python train.py --num_hidden_layers=11 --num_attention_heads=12 --norm_place="pre" --init_std_qkv=0.0261 --optimizer="adamw" --beta1=0.95 --doc_mask=true --max_steps=15445
MLP neurons of a small language model. Each row is named by its layer, matrix (up: input weights) and neuron, and shows model dimensions 256-383. Each number is 200 + 30 x the weight over its row's rms, rounded and kept within 0 to 999.
A block is one neuron, or neurons of one layer that tend to fire together. After each block is what it responds to, as a language model described it from the Wikipedia text at the highest values.

L7.up125,172,161,157,205,233,199,169,209,222,191,149,238,223,174,249,229,236,171,214,218,249,204,112,220,247,242,198,179,203,176,161,222,210,147,174,219,209,248,165,210,128,232,192,237,202,204,209,168,249,201,244,188,186,212,201,220,145,189,238,199,233,220,189,202,156,154,188,193,148,193,211,288,200,184,144,156,209,137,179,163,214,175,211,184,227,221,159,166,216,214,201,203,205,199,215,255,182,164,214,160,199,188,133,181,229,208,165,173,218,169,176,185,256,158,183,176,244,206,230,171,240,206,183,193,175,212,200,181
L7.up306,183,195,197,179,200,233,215,206,257,226,178,193,202,191,210,221,176,163,233,241,173,189,191,230,197,201,146,210,188,171,157,218,207,185,201,228,189,158,236,161,259,135,159,185,206,205,239,194,216,156,216,235,184,217,214,209,210,206,191,162,217,183,211,153,199,194,196,186,217,183,206,219,242,215,159,177,131,195,185,217,146,146,221,185,113,223,165,227,214,206,206,199,247,182,198,277,168,164,208,184,205,219,169,208,154,207,227,204,215,193,194,206,201,185,168,172,195,146,210,212,212,180,203,223,165,142,205,186
L7.up356,196,167,147,178,160,210,193,241,223,172,176,197,185,160,140,200,186,230,186,211,223,244,202,207,165,232,205,281,191,247,193,208,194,189,190,227,121,178,221,181,182,180,169,211,136,253,252,208,267,229,242,195,200,174,159,268,214,171,206,170,199,228,188,185,207,188,180,174,182,148,208,186,164,222,145,226,164,239,280,178,204,178,164,254,142,220,171,243,194,195,192,181,218,176,208,170,156,210,210,191,195,197,201,231,209,210,270,212,202,225,242,135,176,232,157,223,248,201,223,238,193,208,189,241,209,197,173,215
L7.up579,202,160,155,201,157,215,205,221,213,144,221,141,202,158,184,161,181,163,227,147,184,226,261,234,179,245,219,209,253,214,209,181,200,205,220,186,175,209,211,227,220,243,208,240,197,198,192,154,194,227,234,203,229,163,162,229,197,214,158,231,257,164,208,154,193,154,222,219,210,208,214,233,173,216,204,184,214,219,184,231,217,139,255,244,163,199,224,230,159,207,233,227,248,191,174,225,182,188,147,210,163,176,150,171,229,207,180,172,242,225,169,192,208,198,170,207,203,188,243,189,225,212,207,255,184,228,122,214
L7.up755,179,221,193,188,217,263,195,176,214,171,161,191,172,200,211,180,226,213,151,249,193,197,196,226,244,233,252,237,167,178,168,233,214,158,196,231,132,191,186,131,194,208,185,256,164,176,193,186,218,217,239,209,278,193,220,241,159,159,202,165,256,221,202,203,195,173,192,186,244,228,212,213,166,272,187,190,159,200,189,206,156,176,157,188,180,239,190,173,193,163,216,208,241,233,197,169,219,178,236,175,180,209,148,196,170,191,220,129,194,180,234,191,231,183,215,183,188,189,248,208,170,194,198,210,193,181,230,210
L7.up780,237,146,177,216,212,228,167,165,193,178,214,142,196,180,222,184,238,180,233,190,210,181,215,197,250,202,225,189,197,173,231,154,204,164,184,197,209,240,160,175,193,189,167,257,175,157,161,152,204,184,237,195,237,205,153,231,182,222,232,211,223,219,147,185,141,142,201,179,186,216,178,190,187,185,136,164,182,222,186,193,214,168,220,175,201,185,201,216,209,195,229,193,232,169,257,219,141,214,232,139,225,189,164,194,197,196,195,189,235,240,222,246,229,189,199,198,208,228,198,204,229,223,166,189,202,209,219,202
L7.up929,182,189,175,177,207,202,216,165,203,186,229,161,209,174,174,245,176,149,219,263,236,176,199,204,194,213,205,161,184,174,170,187,188,187,205,219,186,212,205,187,204,205,158,287,177,220,159,204,267,151,163,203,240,213,204,248,217,257,240,176,160,212,160,219,195,212,145,180,162,183,182,230,153,196,229,232,194,181,233,258,151,183,160,190,192,182,184,161,168,239,141,166,162,182,206,242,168,186,194,167,173,174,208,195,228,208,169,170,192,215,234,183,221,207,172,224,233,197,199,182,171,237,204,225,195,245,193,173
L7.up1369,174,263,214,155,210,227,215,226,239,204,170,192,205,190,141,180,243,200,167,208,172,249,118,208,164,205,215,230,215,172,167,202,160,149,146,258,178,172,251,163,225,180,168,251,233,226,205,182,200,138,213,195,254,173,171,234,222,212,225,174,198,275,208,165,165,215,208,157,254,183,223,236,173,222,179,178,205,216,172,196,178,196,164,212,150,215,171,193,199,192,175,195,230,219,193,194,183,183,240,215,193,195,145,232,192,202,154,156,205,201,204,175,202,223,199,202,187,170,201,202,205,215,233,196,252,181,203,202
Responds to: Main verbs after subjects

L7.up164,215,174,183,191,239,220,210,204,138,208,235,208,207,166,198,145,232,128,272,231,183,227,211,207,209,171,177,204,195,189,118,189,213,198,175,184,181,225,202,211,187,166,154,180,185,240,189,189,183,228,242,217,233,173,186,224,157,228,229,173,208,203,202,238,167,187,199,210,208,173,185,211,224,164,181,127,190,182,158,163,223,205,194,180,126,210,216,190,222,225,168,228,245,181,219,231,240,169,224,192,196,223,121,183,167,189,148,186,214,148,239,218,215,202,175,167,175,186,203,181,196,196,229,146,258,132,202,260
L7.up499,192,159,178,153,275,221,191,239,222,196,155,206,162,222,226,216,252,224,232,195,192,175,183,257,231,152,215,164,211,259,176,190,164,226,215,230,179,192,219,240,209,237,146,197,163,228,186,170,199,212,189,239,194,217,136,217,196,151,223,216,165,209,227,191,153,171,219,206,242,222,196,239,217,259,223,253,233,182,174,216,205,220,214,202,150,206,165,238,199,182,211,191,224,164,237,215,202,242,212,213,178,203,167,193,191,211,197,219,158,167,229,209,160,177,199,169,188,182,214,176,223,223,249,165,219,184,216,198
L7.up522,180,195,222,172,142,238,183,180,208,199,181,224,187,153,231,148,202,150,198,214,203,229,222,240,246,158,209,144,240,192,173,196,239,172,176,227,169,176,175,167,233,185,250,236,271,247,155,228,264,154,204,233,236,200,207,221,189,196,166,144,213,224,214,239,210,214,205,208,257,168,212,225,239,208,196,200,193,183,199,178,190,216,209,209,176,243,217,160,225,198,190,227,207,199,228,208,228,243,203,185,180,198,198,176,213,193,234,182,195,247,192,189,229,185,221,198,214,224,220,187,257,248,251,147,221,247,195,236
L7.up813,177,172,157,220,198,225,247,270,206,250,221,217,183,175,184,174,169,212,208,194,185,251,218,218,225,127,210,170,160,235,153,166,225,205,224,207,173,185,175,173,244,243,226,184,251,174,244,285,160,238,200,228,186,232,206,204,153,185,193,224,192,152,207,186,235,205,179,212,175,173,156,172,223,269,190,234,154,239,193,243,175,196,201,167,210,159,198,223,211,221,215,238,177,220,224,144,160,240,172,175,206,199,200,178,205,253,142,196,187,260,249,218,187,165,170,201,132,203,238,276,237,204,187,173,191,212,179,189
L7.up934,193,215,188,167,178,214,246,225,191,168,143,192,173,153,172,171,174,203,208,205,235,209,156,184,163,172,190,221,154,235,196,196,223,214,213,186,168,163,188,129,165,215,210,218,219,252,233,224,194,200,222,193,188,153,223,250,119,117,203,192,242,197,141,232,171,155,231,233,219,226,205,171,227,291,213,238,162,199,250,213,160,238,210,218,222,210,222,189,212,192,184,219,222,179,206,145,197,202,230,208,180,165,194,192,200,168,184,176,201,188,230,192,261,233,238,179,215,212,245,271,250,202,207,192,199,148,200,203
L7.up987,207,150,150,157,215,266,198,220,216,226,150,198,195,121,222,232,196,233,226,165,179,215,188,177,218,168,254,203,172,225,158,245,131,203,205,224,235,225,206,131,148,170,197,212,221,261,191,191,175,223,196,186,190,135,164,207,189,129,217,190,235,210,231,200,149,222,174,238,180,186,181,212,181,250,184,210,218,210,240,170,156,201,224,186,157,214,199,241,208,212,190,238,190,189,151,178,192,226,272,168,165,236,233,184,174,208,204,190,225,211,256,224,232,206,173,183,200,171,229,205,228,206,201,187,203,230,215,225
L7.up1295,202,187,164,220,208,200,203,195,186,171,189,183,150,166,168,159,256,137,257,232,222,257,229,214,149,176,180,231,237,211,146,169,212,193,181,170,178,246,196,194,184,209,168,185,215,234,201,221,188,217,228,170,201,179,187,203,170,183,253,192,192,190,194,237,203,199,212,250,241,164,234,147,238,201,163,170,159,168,187,176,187,163,186,220,164,219,206,180,235,198,214,264,209,187,190,219,224,217,267,189,195,194,195,153,207,257,238,195,213,203,211,177,198,231,171,200,195,180,187,218,181,201,232,149,214,187,222,205
L7.up1438,170,163,214,164,222,232,247,178,201,180,167,130,228,200,145,205,230,196,185,212,189,184,212,187,189,216,186,216,189,140,173,222,190,206,237,243,214,201,199,146,189,204,188,228,233,220,172,218,147,198,229,183,184,178,210,224,164,178,160,221,238,202,168,181,166,206,179,214,195,244,120,162,178,256,212,195,206,189,221,149,146,188,201,200,218,192,174,193,176,155,236,146,221,180,203,229,202,220,220,182,264,191,234,173,186,216,184,144,175,217,205,181,250,183,289,191,231,204,191,238,242,184,205,224,161,198,228,192
Responds to: Mid-number separators

L3.up306,190,176,217,241,205,209,193,181,227,195,249,245,241,198,208,222,200,194,259,240,197,181,213,197,255,231,198,211,196,274,160,197,213,187,197,186,191,165,213,202,241,183,168,167,224,191,225,262,188,214,242,194,185,225,193,223,225,168,215,207,193,245,245,193,197,234,193,189,176,234,206,215,207,174,187,250,203,156,218,159,190,190,152,170,172,194,268,265,206,205,190,229,164,168,167,186,220,174,229,179,236,201,202,187,226,216,241,214,174,168,216,184,189,171,244,192,174,128,246,238,243,188,171,167,183,230,194,197
L3.up663,218,160,133,245,171,256,255,200,167,168,212,199,264,216,246,214,206,180,281,204,208,259,257,191,154,249,243,215,167,224,157,184,163,213,177,190,171,195,174,211,240,230,165,202,205,194,193,214,198,224,213,212,188,230,177,217,157,199,168,223,186,211,237,212,219,172,173,186,184,223,211,199,180,189,197,196,208,170,230,158,184,239,232,224,174,218,217,240,183,187,208,218,168,257,173,188,222,211,246,214,175,207,233,203,224,224,226,202,214,211,248,214,205,186,191,173,233,208,203,212,192,197,205,132,226,227,216,195
L3.up794,198,217,193,190,198,217,242,235,133,171,159,173,280,231,236,197,261,174,254,239,190,192,211,208,224,209,255,223,226,221,178,199,196,211,248,245,204,224,179,167,205,229,228,203,217,191,224,223,216,219,178,194,226,225,182,243,169,222,217,213,202,224,239,222,192,170,216,208,242,199,160,138,173,207,215,164,197,161,202,178,235,195,135,209,153,230,254,205,268,233,178,195,167,237,125,215,237,207,188,198,253,85,206,154,224,196,236,173,197,230,223,178,134,210,170,208,223,201,223,171,161,213,194,169,240,179,219,171
L3.up796,202,187,147,180,202,163,176,204,191,169,205,138,234,194,205,200,189,196,169,230,190,161,258,150,227,220,204,257,232,165,183,169,145,147,214,236,175,212,168,175,172,161,173,176,142,193,242,209,237,171,187,235,239,249,178,262,146,178,170,192,207,218,157,213,213,219,225,193,193,232,184,209,159,184,171,183,220,176,205,209,213,205,141,261,205,229,220,221,222,203,178,225,196,243,175,192,228,241,249,200,187,185,253,194,229,179,196,219,213,208,198,209,193,215,207,162,189,216,205,246,207,192,165,157,225,215,220,226
L3.up912,215,164,180,229,180,184,204,192,143,189,219,138,229,244,167,181,252,171,221,239,222,198,183,182,184,195,176,194,198,184,184,189,173,208,245,190,188,143,203,185,229,219,223,178,256,196,226,196,225,254,210,135,227,237,200,203,229,203,187,239,185,258,167,194,149,210,239,208,235,256,163,197,156,211,158,193,171,232,166,185,207,192,193,216,209,204,221,196,260,178,173,244,203,212,182,194,177,250,201,184,219,166,112,198,157,200,212,158,163,157,225,129,197,187,216,193,307,175,213,200,236,234,160,153,211,198,231,227
L3.up1029,209,190,199,181,169,252,236,183,207,212,182,218,195,257,259,169,258,209,151,239,167,166,185,198,202,215,251,202,167,211,157,241,173,202,214,161,232,176,119,167,245,202,174,280,218,192,219,176,277,201,227,230,230,192,156,209,144,188,163,200,238,239,269,196,188,176,229,212,181,223,195,200,196,220,169,196,198,186,230,219,211,225,157,187,148,207,260,184,200,194,176,178,147,279,201,180,208,252,213,195,233,208,204,218,246,180,230,185,180,221,241,171,184,233,199,175,230,155,219,248,176,201,227,165,245,216,213,251
L3.up1102,221,162,225,219,244,253,223,211,153,198,205,228,211,167,225,187,258,190,180,222,168,169,247,166,233,201,224,198,183,189,180,183,204,196,218,182,188,197,183,155,229,207,195,173,259,204,193,187,186,293,141,268,189,224,215,224,129,218,269,225,214,229,231,189,183,155,174,223,282,237,215,212,184,217,213,237,234,187,189,186,169,206,140,198,159,204,264,220,189,163,155,182,153,268,210,187,252,204,262,205,155,209,239,174,156,195,225,172,151,217,276,215,198,235,194,162,165,202,190,239,151,180,212,181,208,202,252,234
L3.up1488,228,134,232,204,218,185,172,204,168,221,165,177,250,231,215,180,220,168,211,183,188,207,239,183,207,240,208,246,178,174,199,179,195,188,225,163,201,173,162,145,232,190,226,228,207,184,239,212,290,227,207,177,185,190,245,253,194,217,200,207,239,211,146,227,205,171,199,192,230,232,175,226,144,178,176,195,206,202,205,130,149,168,181,211,202,183,236,161,229,216,185,236,151,241,152,135,233,241,229,194,212,170,208,210,140,226,169,217,172,203,251,186,196,239,234,140,185,211,170,223,150,199,177,204,240,182,197,182
Responds to: Person role nouns

L8.up542,163,200,146,203,240,192,208,193,190,169,168,258,209,174,171,227,251,222,248,203,228,226,246,221,228,153,203,251,232,179,148,202,157,260,228,221,203,182,230,195,199,201,183,182,212,194,182,175,184,201,232,173,178,224,166,205,190,221,154,227,178,148,220,227,195,170,211,187,196,180,176,226,221,244,194,199,216,169,233,246,229,171,208,204,165,216,154,203,216,209,228,224,235,186,223,185,193,171,180,189,206,195,199,187,183,207,173,242,186,174,182,225,196,194,184,156,277,241,206,259,219,147,229,200,245,181,212,255
Responds to: Numbers inside tables

L8.up692,234,168,175,201,177,192,229,248,182,230,164,184,204,186,142,186,191,166,230,237,186,231,231,203,242,220,209,198,217,184,145,226,205,198,291,198,199,177,101,173,156,200,183,230,196,239,199,181,190,234,203,210,237,210,196,199,165,206,161,181,207,142,227,176,202,204,148,150,201,197,216,199,163,188,179,200,253,247,207,136,223,179,187,166,166,196,201,198,261,231,150,163,186,221,164,163,225,216,296,174,224,150,191,204,203,161,175,217,200,172,215,240,252,238,216,195,207,192,192,174,135,210,165,193,219,222,269,209
Responds to: Role and occupation nouns

L3.up294,198,148,194,174,208,205,179,183,206,191,215,212,193,225,165,175,192,203,176,230,224,191,177,216,181,213,227,207,231,215,242,194,244,217,180,168,173,186,216,161,152,219,175,197,186,198,200,170,222,208,237,275,236,231,176,273,195,153,186,196,186,175,222,203,201,223,210,208,174,209,256,192,194,207,275,194,162,176,264,208,139,171,211,215,229,201,219,240,260,200,207,178,228,240,192,187,225,226,238,173,221,145,189,142,209,210,211,204,175,203,223,198,200,187,220,241,146,135,230,237,213,216,170,149,197,211,197,201
L3.up340,173,182,268,164,174,216,187,253,122,175,195,156,259,228,225,186,186,149,205,237,196,195,207,172,161,184,239,230,168,216,253,213,215,238,233,207,236,200,179,233,167,228,201,204,232,183,199,149,188,303,149,227,232,189,143,259,206,142,249,229,166,225,198,206,157,201,248,218,202,176,233,201,215,206,208,183,188,220,207,243,209,170,205,242,159,188,238,210,246,215,220,216,198,165,210,227,194,226,206,179,213,181,231,122,206,260,211,188,193,213,231,187,169,214,207,198,179,196,258,185,133,212,133,190,183,183,229,173
L3.up346,194,171,215,184,178,211,257,209,168,234,192,152,185,187,205,174,176,195,178,230,200,172,231,235,261,184,177,148,236,181,139,180,176,245,175,212,151,200,181,174,244,204,201,188,253,200,169,202,167,216,166,166,235,214,161,228,205,145,180,178,273,215,194,175,201,194,171,209,178,220,249,251,182,184,220,233,208,154,243,190,164,175,135,155,182,169,177,203,211,176,119,220,179,188,215,218,173,235,176,177,202,176,244,162,231,214,206,137,179,209,229,254,200,214,230,177,202,217,187,257,165,203,167,157,249,183,194,194
L3.up505,226,165,158,110,234,225,182,234,178,172,221,222,147,199,234,168,185,195,222,248,222,187,212,229,237,193,207,193,190,165,148,164,197,200,165,206,212,157,190,181,253,173,217,167,199,189,156,237,210,189,197,184,165,157,218,223,191,185,177,169,223,164,211,195,222,183,211,239,185,211,233,202,238,260,221,223,188,199,207,191,235,197,174,198,225,202,192,230,218,185,207,228,241,235,210,214,251,205,224,190,215,195,196,150,168,254,174,155,186,227,226,221,190,187,196,170,209,180,203,234,240,191,213,164,235,206,144,177
L3.up758,212,144,163,193,217,195,204,194,196,188,199,133,204,179,164,174,172,196,156,208,200,203,168,202,200,262,213,242,211,191,223,204,208,190,210,145,156,170,183,192,187,196,192,197,220,253,200,154,225,223,163,207,222,228,165,206,179,179,202,198,203,235,183,180,203,257,198,217,221,213,222,175,190,187,249,222,129,191,203,201,153,170,195,179,199,182,219,285,209,168,166,238,226,251,221,179,165,253,210,218,224,176,278,159,186,187,188,224,195,254,223,218,232,189,218,193,201,140,241,287,208,209,181,181,231,199,202,223
L3.up1000,196,185,176,151,238,267,215,219,232,206,201,219,170,146,180,169,221,161,202,195,226,211,202,224,168,178,174,159,205,259,175,196,204,185,191,175,203,160,132,180,245,174,175,158,209,150,166,123,169,207,188,151,161,215,158,249,217,168,216,228,207,218,212,210,212,232,178,197,209,216,170,225,215,209,216,215,234,154,176,175,153,172,188,191,181,234,183,216,221,208,176,225,208,183,186,181,181,210,205,177,218,175,270,224,243,212,191,120,205,220,192,134,187,187,248,216,223,172,181,229,190,174,229,169,177,205,199,200
L3.up1085,219,196,169,146,218,199,214,215,184,186,179,232,172,181,154,182,227,227,139,192,203,170,251,159,200,226,212,212,243,261,142,200,253,168,174,200,231,223,207,159,185,223,126,188,220,208,207,174,136,275,208,226,196,220,155,202,224,159,228,238,241,216,217,195,187,230,236,259,202,210,231,198,206,224,233,262,244,161,255,188,166,250,161,194,204,214,222,234,153,191,256,132,144,210,197,181,229,203,198,201,212,186,201,163,177,181,201,244,167,212,236,246,201,220,214,218,197,169,194,232,281,195,210,187,189,199,241,221
L3.up1485,201,143,221,196,173,157,192,231,171,189,201,113,244,169,158,187,198,178,177,238,201,203,225,174,192,230,210,281,244,156,207,187,192,157,204,185,203,210,152,187,199,224,186,178,197,167,208,164,193,199,175,129,196,184,236,198,147,170,172,198,183,242,157,194,197,176,244,242,165,222,224,193,179,187,264,166,173,184,171,190,198,110,147,177,198,207,178,230,239,201,205,203,177,264,233,249,189,236,228,176,209,201,228,187,214,198,186,193,192,207,210,212,190,203,171,176,157,196,234,290,247,210,223,223,175,197,212,135
Responds to: Unit after a number

L8.up618,172,217,175,213,207,276,227,220,139,212,118,184,213,170,217,184,248,179,181,171,218,180,201,219,234,216,185,179,167,167,128,196,251,165,172,233,195,214,239,200,199,173,173,234,276,198,178,205,143,203,193,152,267,236,215,195,162,190,182,210,244,210,195,178,244,153,173,127,217,229,199,211,184,220,193,145,150,206,185,233,203,226,203,209,199,211,148,173,171,181,193,271,233,120,211,254,144,189,167,203,185,215,175,174,187,209,169,214,201,204,235,222,217,185,218,146,215,261,281,181,248,188,201,199,218,236,156,149
Responds to: Verbs after "to"

L3.up161,191,172,222,164,171,180,204,209,224,174,198,166,220,145,225,171,210,179,246,156,220,183,196,294,228,231,212,223,205,217,192,155,231,193,235,206,146,206,184,204,242,258,229,209,261,201,160,189,221,192,207,186,177,160,130,224,173,251,205,204,193,251,241,232,179,159,200,200,214,194,274,266,197,265,205,267,181,191,160,155,146,195,227,182,216,187,204,217,162,182,206,267,204,217,168,214,183,223,204,176,170,183,209,183,178,173,151,167,159,157,216,189,197,196,307,147,195,222,162,117,166,207,184,204,198,183,187,178
L3.up169,220,224,279,209,179,175,183,190,134,160,166,245,223,163,214,186,252,203,183,188,190,192,112,262,208,222,227,181,199,166,155,203,183,172,198,194,186,194,157,233,207,253,167,229,171,203,176,182,228,213,185,217,239,186,122,277,169,195,249,190,209,202,193,208,163,189,209,172,225,205,211,239,215,257,252,173,177,195,206,220,150,173,243,213,183,195,211,218,201,220,214,266,172,240,191,252,218,280,238,180,165,201,160,218,210,181,183,162,161,187,199,191,206,228,219,246,150,267,248,137,182,185,237,185,183,179,185,218
L3.up292,179,230,228,187,191,182,198,246,171,214,163,173,219,187,180,183,257,227,217,173,240,188,244,256,229,180,183,195,181,218,116,212,252,179,199,178,194,230,163,208,201,213,155,203,210,209,180,196,177,243,168,185,219,145,113,244,170,172,214,182,200,217,223,203,188,123,208,187,223,187,220,204,225,223,260,230,148,221,237,172,177,210,212,196,169,207,210,180,163,208,277,219,208,196,227,250,226,237,213,174,148,200,191,206,191,188,203,173,170,161,196,199,172,215,232,131,171,260,214,170,177,215,213,158,165,189,229,220
L3.up667,234,181,247,158,199,214,196,189,226,168,194,167,220,215,227,189,206,200,197,148,276,207,152,195,209,231,187,168,200,195,221,194,220,180,215,221,189,123,237,201,205,197,205,253,187,212,213,201,220,173,197,193,204,204,206,192,143,169,177,223,199,189,194,200,248,187,163,240,196,186,178,266,180,241,152,153,137,196,202,239,160,234,212,247,240,178,203,187,189,168,183,223,194,276,207,182,190,223,222,188,102,228,176,225,151,179,247,147,199,188,156,134,214,172,234,183,199,262,273,155,153,164,174,233,167,206,223,199
L3.up716,168,128,215,141,210,182,151,208,224,167,194,221,180,169,190,184,196,223,202,207,227,180,182,201,199,184,174,132,231,202,177,194,241,159,175,195,191,183,142,189,244,234,178,274,177,170,173,142,208,227,202,151,209,181,195,182,202,178,198,162,182,132,222,211,219,207,237,209,276,231,205,222,197,217,221,200,151,222,161,222,170,209,197,216,215,217,193,272,191,195,196,234,206,231,173,222,208,213,220,175,179,191,192,184,137,166,182,180,171,189,170,213,199,187,241,261,220,194,193,208,263,189,179,216,185,158,234,216
L3.up842,202,205,219,141,196,216,155,216,187,204,167,203,166,192,175,160,179,127,181,171,174,206,185,225,139,229,196,206,187,229,191,156,210,172,194,179,194,178,183,217,218,160,201,180,149,166,166,156,238,230,173,161,206,187,157,237,184,147,215,193,178,179,193,224,236,206,227,207,163,190,189,205,222,218,208,219,178,250,188,225,133,193,162,227,194,235,187,176,157,209,235,278,210,231,193,232,178,263,218,194,192,213,260,256,203,209,208,184,170,234,145,214,198,176,228,142,206,165,255,171,206,207,218,217,223,179,188,180
L3.up869,212,216,212,128,209,228,218,224,197,190,164,224,196,185,191,188,235,188,224,156,203,215,166,233,217,148,250,184,223,213,160,184,209,177,226,206,156,235,162,179,202,211,143,306,187,174,212,201,206,178,231,187,181,182,149,211,223,197,213,185,201,204,224,183,199,151,223,203,247,196,230,305,191,233,199,197,176,209,217,171,170,172,249,213,213,166,176,174,167,211,224,229,233,185,207,209,193,199,178,185,190,187,107,223,179,179,201,166,204,188,213,190,224,213,223,202,219,203,215,144,180,216,179,208,197,157,176,219
L3.up1328,177,173,205,142,230,228,176,250,192,178,206,168,142,230,137,176,181,191,220,200,214,205,162,170,267,246,203,193,170,225,175,234,235,221,251,196,206,225,208,216,234,228,215,218,200,166,230,138,129,286,193,169,203,182,196,225,198,203,199,175,179,187,247,219,187,210,215,181,210,224,243,251,168,220,235,185,111,250,285,217,225,217,205,170,170,205,205,223,173,213,224,207,267,239,223,198,219,225,214,202,148,186,251,210,174,172,214,182,216,230,224,213,174,250,242,244,221,174,208,178,185,220,183,230,195,195,216,185
Responds to: Verb heads taking objects

L7.up133,234,202,160,223,230,203,210,218,247,201,208,205,217,215,217,157,186,193,208,177,233,192,204,150,141,161,227,193,225,230,194,172,180,189,180,214,184,191,195,212,205,228,163,192,207,200,231,172,233,187,180,187,154,202,187,204,194,162,181,264,199,246,199,207,215,221,184,187,229,211,180,174,201,230,184,196,229,181,221,191,134,194,158,266,168,233,194,196,196,183,125,203,175,229,182,206,217,184,188,217,230,153,223,197,153,188,245,178,202,241,279,195,197,222,167,183,225,185,225,228,94,198,160,242,216,147,223,183
L7.up323,216,291,193,201,183,199,226,213,216,198,120,202,146,203,239,167,240,205,204,256,209,173,215,199,173,215,159,208,186,205,198,195,231,186,183,182,201,211,132,241,242,223,150,198,218,245,174,217,222,210,192,252,215,179,216,229,195,223,201,229,219,181,192,212,171,148,190,184,219,226,212,193,202,195,199,218,164,200,226,193,218,225,190,240,218,211,177,204,230,217,158,182,242,236,235,175,197,166,209,220,225,134,186,227,205,243,194,123,249,201,246,193,172,202,211,169,174,208,203,227,202,184,189,158,212,199,207,269
L7.up397,138,233,162,182,148,215,263,197,230,212,220,167,197,188,191,199,208,213,188,238,218,214,178,228,126,197,188,169,238,225,156,155,211,230,173,187,263,188,190,262,220,194,148,225,223,211,180,222,205,175,211,258,185,202,256,192,182,153,174,226,193,200,196,185,188,188,185,162,211,192,234,191,165,242,183,284,207,133,243,246,192,238,254,244,176,199,205,218,188,182,196,137,146,229,170,126,226,173,211,176,246,192,212,118,183,194,156,137,235,234,218,155,169,197,212,179,166,201,206,176,212,200,223,210,222,220,218,198
L7.up648,214,193,173,193,206,200,232,191,185,222,237,188,188,163,134,212,227,151,186,214,193,196,208,199,229,181,160,194,226,175,167,192,186,185,234,205,149,167,154,162,138,158,198,245,265,232,194,244,195,186,174,181,207,214,204,204,174,212,188,204,242,221,148,173,212,225,185,204,205,192,168,184,151,177,183,170,244,172,264,215,220,185,201,199,206,200,204,119,209,170,171,127,189,191,211,162,233,197,202,213,150,164,201,209,203,219,155,151,193,187,200,195,180,207,191,150,229,204,263,182,218,217,220,235,203,178,201,259
L7.up1103,191,145,152,157,236,216,275,201,171,183,201,186,203,194,219,194,240,218,244,183,270,213,250,205,224,160,179,210,126,171,185,209,245,191,207,169,169,209,116,184,193,203,202,159,227,190,173,166,153,227,144,220,212,185,160,152,211,166,223,212,243,235,178,206,128,217,184,213,189,183,234,200,254,238,213,191,184,179,189,200,236,192,259,211,163,224,211,197,204,217,212,154,213,248,179,216,200,264,226,209,213,194,188,201,216,218,253,197,171,248,220,262,244,162,188,143,258,195,201,209,205,196,155,222,181,191,237,246
L7.up1158,213,182,173,198,225,184,225,200,172,179,182,168,167,213,175,180,213,164,239,182,180,208,216,189,212,190,206,245,203,208,148,185,163,160,220,204,170,152,177,178,197,208,194,233,242,202,149,211,182,166,194,195,192,194,189,232,170,198,175,201,243,179,189,277,200,182,227,172,249,211,189,186,190,226,210,168,201,262,260,172,202,255,183,214,187,229,198,149,164,187,183,185,194,233,166,202,225,221,264,194,224,176,186,171,168,212,190,144,211,234,216,206,133,197,238,174,265,232,203,175,254,223,219,194,205,144,223,219
L7.up1301,181,240,185,214,194,209,285,228,122,219,182,175,206,176,203,202,237,205,204,200,213,195,208,187,166,250,132,192,225,190,150,206,198,246,188,173,188,159,167,188,241,198,193,215,249,221,201,207,232,164,217,229,226,204,192,204,158,187,209,207,212,227,203,170,231,141,181,164,204,208,142,171,189,215,216,167,206,171,258,170,199,209,229,232,250,183,201,198,164,174,181,114,172,218,224,191,208,195,174,241,207,199,153,224,185,254,191,154,180,210,183,253,173,190,181,128,200,183,246,161,176,225,214,212,243,201,221,160
L7.up1347,222,175,194,175,206,245,236,230,147,234,195,188,206,188,219,195,247,177,230,158,266,212,251,185,243,192,212,198,205,204,225,168,168,211,183,204,164,154,148,132,199,216,194,227,234,222,233,189,197,237,205,264,252,217,185,224,133,192,213,172,225,271,242,205,188,147,199,214,223,218,225,166,207,230,232,206,141,136,215,134,222,200,158,211,239,205,242,154,232,174,188,152,184,231,172,167,212,222,221,173,252,176,151,196,189,221,252,156,197,195,229,232,167,183,191,160,180,185,253,194,166,187,163,162,232,191,249,229
Responds to: Role-description onset